From a checkpoint of a small transformer trained on Wikipedia: MLP 1536 GELU, biases.
MLP neurons of a small language model. Each row is named by its layer, matrix (down: output weights) and neuron, and shows model dimensions 128-255. Each number is 128 + 32 x the weight over its row's rms, rounded and kept within 0 to 255. Numbers have three digits each.
A block is one neuron, or neurons of one layer that tend to fire together. Before each block is what it responds to, as a language model described it from the Wikipedia text at the highest values.

Description: Token right after a proper name (person, place, team) in table rows or lists, usually the next pipe, parenthesis or comma, as in "Luanda |", "Sam Adonis (".
L15.down476:133119109158184156131131130123097107166126095114153111144142177073114164124096105095163078091099076093123149081116121205101108147046148155157180077126144144158177106060081143118167111160109145141131082097133103118100145157172152157196142083108076125102134103123153179144118110174130105135138137101070087145115145119075098113135098206116113124118173160201079112148178168116135138119133
L15.down1154:109125102141136116123128147151106085155146067093088134158140183085151149139117176147077141107075092182144146110077095161046139122130170156167192085191110122128108105152095162102189143091115124133147181122100088071114146080113121168122108109072100112142128124184062143121095119146155107106161178070164124123117193133140088153181145156058149146117182085149123122145128125121094180146132
L15.down1209:123135073170141138121149164185131123137086154098115133108147075061175073127058157119160145158142097100142128108157100092120100136133155151135115123173138108101154159089125129181168146140065070110118111124169164135143105129110189135128068166075165149160073180153164147160116169157099125092119162075157102107160155148118091136146160075130136107113153138149152130099146159161099103124141
L15.down1389:140106087100166121120093139118165114136091110131101140101132143125150121143141150202159143103081095119179133109100188127106157140106149151196169061143119132160141085157089157121181139137143110129154153100108061096083168185149122107142081135151123084153153155131093157088064084112126116083126123064138093096120145144090101123040132134099093129135156137155120178149127196096154101164145

Description: Fires mostly on periods: decimal points in table numbers (59.81, .622), abbreviation dots (A.F.C., W.), and sentence-ending periods after place names.
L5.down816:096154129084120148107096128162136101096132129119110129162121142131165124154148147131099114164131186102122090101114156148155154109125140166093173104123094089077085120128102138078124137101112089094102140153082151146126125110139097074160149116122133146141106154148179124114101136161171160124131162096130121138086132097195171110159117119092093136086143094093140123158073084117083103097152

Description: Short first pieces of words split into several tokens, often capitals B, J, H or lowercase f, ba, as in B|ig, ba|ss, f|loor, especially in music credits and name lists.
L15.down95:090150133139166145061212180181128123137030155162149117152112114079180132089179081167136102098103109153122169162102109117108125143110193160190129117107129104102089170140116094112120153157146117080111080115118166138148170169137134088142123050122183184144133160188114153062148130131098110165123071171139170165104110156141138101132077118139151092107148107104182124105148152122136112111113
L15.down613:103106193155135099072161136082060178100171110178156044057096097088179180150116118162150143182170105135144109090109116115136138093165144167175133132165130120125120094127125161090092134176114068174175155089067168123114109151143152140081150053103160116131167091132168138099167142136143083113104109087159151082155102121149108154117130134105125109123138134090118141189099128110154100160102
L15.down830:103125128112173079135130139057180177134098128167102138133167126161119108171139133135126142176100137092202160150140125088150070154153117103093072075109122098162128114096177089126113108099024089135108139079100123136112118132135065153111178223080162114166169186131121101147147106091128081137143138164158123049101162162069156129141112073161109057132139129066132168061168090171077150147072
L15.down1220:097117146128186124063113212149117169146131160166142086119149105122178145129079107146134091140079118181119131109154132078103103145168130087129128094180158124113142152115174097101137092078120087133099158158119103134134130130174110114124158131096118137159160110133176125160119164150141154156075103076165176136088164192094104140122188168141122127119180057061120109061169168098140081150108

Description: A bare space token that the tokenizer splits off before an unusual lowercase word, species epithet, name or number, as in "Calomys lepidus", "A. menghaiensis" and "includes 39".
L15.down217:120112135085131129112152125171060157101150150121139135141081119165107121178159109078069106156094156141148179109134089149095111089193096149125118173145120133155113061131103112173109157115089198177091140128139125130144103187168114091092113128099146142126133149125109141199158128092115101214100147101122104115113179132147134164151173101105122112152093093163173098046109134116089115149134
L15.down226:142168159131110145103085098105145133143116124103140128111069143080195128142150169128140144148086153177135146159133190115165133097102135138129114116143122205100163081092098162192174144100107167120089126150126121116102095145083100129130140117076128109086130065119122101161191135160181123093128135101110103158142194177103108136188160097121189121113135165075079096093106154132194121156161
L15.down1103:113085130105127121123132190155177118175157157124112133103128118184120077120137112152124139139123153075173221127134081193160093095080092142083177080118143108142130068093144122203150095151129147148142087104110127142123131130108184105218123105161122105037138117179069149176125103113155100169132106140140045140170146119148102162115138170130110074134167141115086145142118079106135120145120
L15.down1358:145185163106198228077134180158101121202140140133089134130118102084139080117072106092124183196093077092102134084110155090164145173063101097140117141083160158129128152107137148120137102122104142151140130151143131067126088072119141123099166157148100121139131126119143096093155126137144150169119168154129131084144165112103108169129172121143150151093155109177168147150136115098134149188140

Description: Punctuation right after a complete proper name in lists, tables and titles, such as the ( in "Kyle Edmund (48)", a closing =, or a |.
L11.down140:080186131147143086131166087140177100120069075095144142142167111157116102097099125120181112163061136132115107126096106132127164153119116118157165121145134101090149095140115165156099133149181094181125154115158143145126170155142087164182105165069076094109103088080123149140142146101144127125125170178133121083151171112127060121137083117135163117119139075118167061139180176181182094146106
L11.down1328:108151154129122138182121108074134141187160167125114063124132118079154133148133072131103188113154152142137157116093146108129099114146093127144141121142101129173075137153085166125164092152082202157105093163093173133085166134085124104122108146086135122126125120128099168122098121180093102090070116128095184118138107091118136115174108113088101161112042179089143043132138126127129140184099
L11.down1402:095131146122079108127154150159102187145147077156151101116141142115068142110115152103131053162154204112073110025042155133132085159115090108122107132107142113158150083172085122152107108145151126147169088092163139112132124144120148117120184145145127111127087086136115172143122094061126144122144117142119080187131158113145145102093141121050111198123113127158134153132098171132127130104141
L11.down1474:112095140130155105136098115177135060124114110074152183147152107141124135132025081081137075130143180112103116096121113108104118105147142085144108118114040122140102123146114165147106173203165065150139129101098173113060146104116113186143146135064119124117168157147087168144145121165104144154098157089122101141156083096121183127141112114184151140150199202127112114177106222149156084147127

Description: Word pieces at or near the start of a name or term that appeared earlier in the text, as in lists, titles and tables (Blu|e, Hap|lic, Frances|co).
L15.down345:125076140082117145097098117118128088095121106140140147114075101120120199131120181111074098094104089090167107098109197150164152187171217130133122061144148162200158069163158094148134113110164082128158098092085107128166127124110139121122159124155111171162177081144088142120057108131171126122157136110115139122139125124085110132104151127131057129137221115188109133148125208185096138165139
L15.down1274:090161110132161162175147092181113122155176060089124128162107144132103133124116083110089145081109108123167061069157141140136124099117158070105148000164174063167103136157154118120115137128135092106143129081116115113132153127148113102159164045093180210147094103128105139106123172094116130150137156067150110126077155155092082103128070170147141133108164130121143111086140151165176090117150
L15.down1440:149171162090123136115086124185129151130120095055189171131154118079050090196093132095151106156124091116156087091121158139120134084157135154079146139112113122169068100145121158138147145161120119113082106128102053178094159133123096113143166135153091092143130109178073139142089136138100135120115165106096082144026136091131102161196119113182146109131148123074151117131157180112137137127124
L15.down1500:123190132120187113095155131150153131153105075150199104145135141120139104110116100162118147110123092090146140169131146099116091153140141121138170131105124142185144127116114129097118098100126103116164141057175106120055165130200151160180113130107141178202168147130121212119136111122168155099104123109102131109106096162032088116110095142091160203119140091106070155082114144151020158153148

Description: Fires on a split-off first letter piece of a word, mostly b or B, as in B+inomial in taxonomy boxes, b+alance beam, B+ackground.
L5.down678:109101164137143158181125098104210125097097142110097135062079117173118118155087137117112148169128109160143178144124176145152121120177099153117120110139122182158128075091057114104161146173161073126182092114110093189148133109157136090133149154155068138197111160135082106084121174148155161142138079098139139097111126099113123169159131074069132153126149134134140112097136165152136181071131

Description: Pipe separators after a table row's first cell (1 |), = heading markers, and mid-word fragments like ot in Notable, oc in Focus.
L5.down328:183101136129125123091114109103126078116134102110118144130173162171093149101115123148181160072133116082184113190134126128139073070124151111060122179158121179072187180155099132115117122161172164079084143167144079126136127118107150117158120100064149142177167171104073135163099095109093128133189152076099116146095182137111125112113110082148137112064155098153141157088113097132103073144092

Description: Word-internal fragments, often "se"/"Se" (overseas, Second, Sep, selective), plus decimal points and thousands commas inside numbers like 5.36 and 172,816.
L15.down1268:143118127140173172175140087099144135106121157103108172100199089152134120122157133166147130128086105150118085074109137097178120153126138091159116088096106090024102093114151106103142109100120132136093076113132139142100109092137108174102120156068111132087131158150119120096108135048112096186155128186162161164137178110144134153127136109171173182110124174089132135103124144154169074172144
L15.down1347:095091159149171134173126183107146097126084200110148124146141134094095111131170128116132145173147141152090125142152151176186093161123115144182160077102142076190103102070112095149130118130128079096069116110188098162101154135168102172136131115123155059069091121161101154162103121083123119163097094135170060222125144175099114133115074097057155077145176085107067118130127146119106151127181
L15.down1399:094147167109143126123149185120124081068100143156080182099087131148184138085099132137183139166128138143119150146192098124116103157128111090154168144199179160145159107119098056125170128140090100108122172173118155057117174144154088097113101143127143182157088138125124083119095144121119151130110148094108116058130088145129108149173125139108121155155107126104155080146107119115207126119081
L15.down1498:161141123148169125101098138069078115162136191139124125125123107160187127147108171107175079182175087157135094109162065217165179134100134094198101101144135096105120110138104141095131158162172141077111103131112096185128144179122160182145122152085147133113110133152100037127130143093159141052068137094190121125149084078141130090123141162088064153200146108095163110127144109140078130190136

Description: A lone space token before the next word or number, mostly in pipe-delimited tables (before 47.5, 34.4) and in prose (was abandoned, was born).
L5.down1015:150112111116107147184147102113203156152159127082075169100090099130124125131172102110100126144132078117108194074171133124167117153109087114118101110088176198136168119103087151202115130190211128138129147090144119131088155109162134151132090100036174072200107210110109088112150120148195171165090138115105121102130147182092088168116112172156135115136139128088111077120123192178113093144168

Description: The pipe right after a table row's first cell (track number, date, rank, Total), e.g. "5. |"; also the word time and mid-word pieces like ea.
L5.down224:100112112147125107138121085142105154089125122153110166170088178120149166121095113131075152026133129130104183136161138163100117107104151083084065107134102111173160090164180162203149085138166132124139159130172146094058097077117146189099137084086128131186164172150076089145132143124124091112148126097124148133067170155165116111124072199118112147125119105135158126137142184079102100132115

Description: Periods closing a sentence in Wikipedia prose, plus decimal points in coordinates and percentages (39.94, 59.18%); weakly, mid-word pieces and list dashes.
L11.down559:193164115131116095129075144126194118072108138142137157122114122091168154154153096170122157160118153177114165136115148135112157088131148129170091133090131161143165123112131188102131086121154114064124086105109116109097163106112113148096161155125076144091124160092096166116106148095109148102130089182135052120129134115139126133132161164091152130188121145141159095102160060156158129123159
L11.down898:127154147099053164160129154083114090123183136115155118112163178103142101137144131136115165154128132140135116125142163166124103209119136132121124122111114127124101144111025151111113129170106138093193131162120201114158159078146144115132061173097118118171157175148095187157110113141097178071105083077127095117098103106107137102164127147121073126101138150167123161210118160157090046118130
L11.down1297:111113069116087090123167139143122121111082123115096096126137169085152095133136124089125107141109142111148120159093152226118139104077094120139071084178117167136102151120063155116191091120132207100144125130095226109142124210151169112109071175076100099144118152162092092118100115123143162151137187099191101123157129093148122128119086106082140189140134096076150103114146151145114091147127
L11.down1524:111151088113093102138156095115091110170115079113090154116138176123112111141098165173156137119124109117103115107155106119145176124069121123176134104111158090125178136067145159077102188155078166087130138129173162067114193123160078113108118173053143109101112152156116142132186149169157185096133135125157113131124184144182089095151094132067157143123163136074147117134183071156202138106083

Description: Bare space tokens after an adjective or modifier, just before the head noun it modifies, e.g. "Chinese dynasty", "local guest", "Mickey Mouse ears"; also empty table cells.
L11.down592:145146146130177139132094143161140119117094143115179126095056120077172131137112110116144107203101125068145200079160086119060125112157095137139106174162166130142157092073187173119130130180086154171104151030105116164027160119138171067115131137139148111112130105149145125145122136164180125186072124156130122143163144120136175127127123087110118094172142146124131144142115094096154098085153
L11.down785:110116178142087162169097138173156172146112113090162151141141130154117126165082166095118154164053102094116119074114143113110157121154143104163111113142154172121206077135139106113095146135110117183063137105106169106102192140126066170091104126170151149132110163154083142153151108071190141170109139128103120103151197062130074100172082152129124144090158142083165164090145146146121120140182
L11.down984:125105168192131143130117110132111107179098162123152141125069131132170105171196118094112104090101120143087175147080116153116162117089112086120116135111180117147109082110100150114110109134138137158063111196158144162149177090113038179192106100083102173091169149168171114168152076106169115146139050148108101134139132121117079163107122113092121110178143144112135099098111191145108131136194
L11.down1335:120152115157132147175115136139110084185061118102173139163095160164097086182138125132136098084109130137111144061136090098182109162125115034150116156099144135060105133123143178107155132189144104099064180122097169106160174114073169127101053071139058066139128096162184143190196102092110127119134056086054090038112098153103139114128090118145142134102155143160169081149087133179135137110146

Description: First one or two word-piece fragments of a word broken into pieces, usually a consonant plus o or u, e.g. B|o|x, gu|ards, Ro|n, Bo|wling.
L11.down379:136175133181108191134115216154088101103165083149110129127162156157128146063170130161093140111149116163135148137070156086079111166114186106142132086179145169136109122166163107110119144095160111191082140138092116115076161067096156168149196105101127105147124143153114090106129086053132127142117202159129165122142143123089094106089155152174125146135149145139164111142137176175107082063088
L11.down679:141123144140144157124125112118103095091066082119095101180181136144119215117063117119121090145146132092143167165134138112165120133119107067166150082127094157108139131131101112122102102177238122119203115104185126114091132141139117161128133132046057116176134135123118139064177156093146140126082152118121055120123131105149147165186160166125126111114229139127127160128138106168159129104091
L11.down981:192169140132099138084086118105158093113119113080147140095143186140143083099174090125076140149136124174049142137143194101206098116133089132157121114109134091162134113098105143130109133136163068132125183130094148150126049126122157143125149141133080105136116103095070153129155176072121100171100188094144093129120141136131164146093098158157134151101127121112118097120100142146153121123087
L11.down1318:137138138101080063068158144163143153134121109090101104217153138079095157101139126109128144088144102096111171169137142196102038114147081098179083159137139162088095086170122110063140127105118086149153106158132109105132154127151081129145085185183188087087131163134132097111149152178098095134099145131081095100123073152114174109180088194156102140150111116171150134118144116117107159043102